Part of a small language model's weights: untied embeddings.
MLP neurons of a small language model. Each row is named by its layer, matrix (up: input weights) and neuron, and shows model dimensions 0-255. Each number is 128 + 24 x the weight over its row's rms, rounded and kept within 0 to 255. Numbers have three digits each.
After each neuron's rows, "fires after" lists the tokens most often just before its 100 highest values on Wikipedia text that the model never trained on.

L5.up388:178057132161161149146164105093126100122120133107154119113110113104125156102132146096148121191174125116109134130139132112175089100116124106163134105132120109125138156158151126105142122113110108135116105106155108129105120117168154109136132130172150093103176175115109142111099090120157121109169115114107138145137139122120144124106133162111124119148148092094073129144172081139136133124159143114135156126141165080114124144138147138112127136115112156156132137155138138098101131172136146163094102117108139111160126159164122077135101150132105115088089147121123127146133079129105121126101131140126107104101113098124136131139135137140134090193084103144139135190131128105103151127139124138161141111104092103158148150115132130160071112097138139155145133180127127128147158126067155
fires after: "ar", "o", "e", "od", "k", "ol"

L3.up433:118129118131094158102134101133107121102133105138194124131101140109148149161146126112146145131138156128146141116172114109125111157118082159113098152143161181119077131095143096121142100117102121139123117083146099109091115145144128110119106131106104156120107152125121157155157168118118116147083130103131132103106065123130121189132123147115128115124120139153164141145123131149157150176125120185132082100169147156102126161115138113120145153125140147157160100127157124110151123162123096134164139115134165174125098135117101129135110104100119049125126133143134132133113095100155191147148103139084110124125148157131125107151145145154112160139096147169113132157096174120107124132117129165100144162118099123148099089122084112114107104112094123153084150110139133158120113172132088
fires after: "c", "O", "g", "l", "In", "B"

L6.up197:104089155142137095163154134088093143155104086081137186139124178147077075096147144141116189160145095098092140153147142126123112092175137170163134138120130123138120127118125109099125120127173150167128167143145144123098101143142132078121133128143130123125156112149148152106101119130138085149135134132101111118114082129111105149127092133142136111112098141102134113144108123127141134109141155118158160121099129133109109136093119103147113129112115102111186133134126103136128146178155146110074166121107138142110166139128147122064150074142119140073116131139132127153153115144106167161115133132115137094097130150165165106108129145100123117155124135131117143123127135128137104114114177147148099119120072141130133151118189126132147136107124148125120089158121124194084116159132124
fires after: "r", "o", "re", "us", "t"

L9.up359:107130093122117109105163134120127116102139167123121132067173171106134140135097117168131130109143121114088107114096093105132110104129159100097149135136117127105127087126107145112152141148108161138141104124161134126107127114075163133141135147122122096145133147128140127100107121084136123136135121135130176074119154112124161138170167127115109092106179159115097119134125185173089127091140128123071118139134169128102114149109108104123097149161147152155123109125111120118116190154118128156091129149183130167127086159139130120147135132144097139152127105150089166085130113123098086165094155131140136135159135135152102121119089128128152132171158135121112103095134156138146135109167147172127105109175124120106096143129144168114118124124163137158068112135157145128173131099116104
fires after: "f", "per", "ti", "A", "re", "ed"

L9.up472:137096165118140158168141123107118155145101125156154155147067150114168144148101125101156146125064126075123168122139167146148121103118097135134131128159147149141098144168129112078118121153122115143124115116131074121080128142109151121119101090159121120138151127121144153165129116106140092107167150113108113107131116147146120152107118134082124150125140101149091113163164145170115140173129098113160149129120116138118119132097157109117102096132150158141132100161102110118099158102160131133152185140123137100085098132142140135127125155135125140096152159158073122133109090125122145129125177084156107111147131117108145082126132147149117115129099119132116106113109072122131088140153117119153158139117095085129108147070120153139133111121104182140165117129158140087129147154170165
fires after: "in", "all", "el", "ag", "g", "t"

L11.up219:117099171102094099106158101121107152140123149129183080142118147167108127113114128072151170096117157150141165141142130157168118119169122085151079104116122138127138150138110107096140119149131119124132127144168151147135103128125138090161123125104151120147102141136141099144134161121104130096126112116126166113154100142133153146135121130119139164142100107123116125133099165166118153172073141146112104126145120142111107113113142128172121134165124132130135135121197177137115093114153141084098127182122149119106152124128131107150101090109104162129119131117149146126116123148101154128124142146148135161127092105111078124100111114107140101174117115166087144131098124117100123134103116120146076115133126129092067142107157118144150106187121143107131167152157165067118069128149145
fires after: "b", "r", "c", "l", "le", "C"

L5.up442:137109171163140086175152130096138156114099103110102129117132141113116100116159108094135159161124086159101112149094147149157104117087172139093145086116148102149114148150102122142147148114133109107133125137136119139134121135104129103098144089104137079130149128120137088116116116171142146145126111138137152125077180158141133147074124076095121128130129176122105100141113115174154107111169114126102156149156134114154127131084156108139165104143134119117134106113169130136114117154160137145104086094112117137150147148105101109150172086124125122117120133115122131139138068127120191139145130096134159080131129073120143167143128172159100140105126176133129160150129144150155112099188155148156108126123101145128184107141145083141111106105123146118112147136144119141128141096111133
fires after: "re", "o", "res", "ing", "e"

L8.up241:113128122160157155134121098178133106136088143075144131085141134132120144141123088135164112084140127131152143105155119092126159162109146138169154146183155124150084158077100123056160095145060121105144113096115148151098127143136136131145136098156142151144106102139140141138143103098113132138118106134136154087125138102127123132163123114119150118141146137112156083134161104149076118129139132138133167144123131128061142131118153112135088135107148109142121150080168156141132135115140081152116149089114081156152106121104141107091147113087131138120139109131144128112167147141102089161121128134150124066144144143184122132121102145116089146100122143142095089081130148142151152132151156116114147138138181137149135120135108129098119131156152126169135123113148128134130134115115077
fires after: "p", "t", "f", "res", "ep", "re"

L5.up387:104120139170104139146146155104113089115139122151138120099128133140120131136121159108138181164093134146145141119139142151153151160152140101153158092124105119127125113161139130133097133139099147114093171106147138112170128130118081110146155168168139132105132138093152124151131127118128121104144149110099155116089106150118107147082148117106123175098167149174138116131129137101107109144157115163130115104116113118123150144137156098142126076113181139174114114151097124177078126174138117113135144069118125083103127137183120144139150154131158158134139170081102132087068114119130115118121126108123122119123149109149122146110143124130104126170152154106116139090095146134196071135130139078095153149117113124149092129138120137144146104111121155094150075135133116138125072123103139
fires after: "in", "al", "el", "z", "str", "t"

L9.up235:103117097079094144157122152079141095158152103168140130121094143134166142097157138106132150140124115174146130127164127150127089148119132134130135177103144138118135138127113138098149113093136130125091109085138147104160127126135165121112142113088140151143118108111138143135105131101101120115108119128103153092131129147103165112113111129133095107150145146146103153109114164118133099126126143141143123107138155134121124131134140168146128076163126116162142102192143157098142073138127124080108112145165144133094111119146105124162133045071095153134114177145118115120104121116144159135121103145174106139064098110099113138120153110136101105137104184150119149150166155124142163138100109164165155133144116130100096117135116084130136134107127136198115159173114143159124104145132134
fires after: "c", "P", "is", "l", "Al", "al"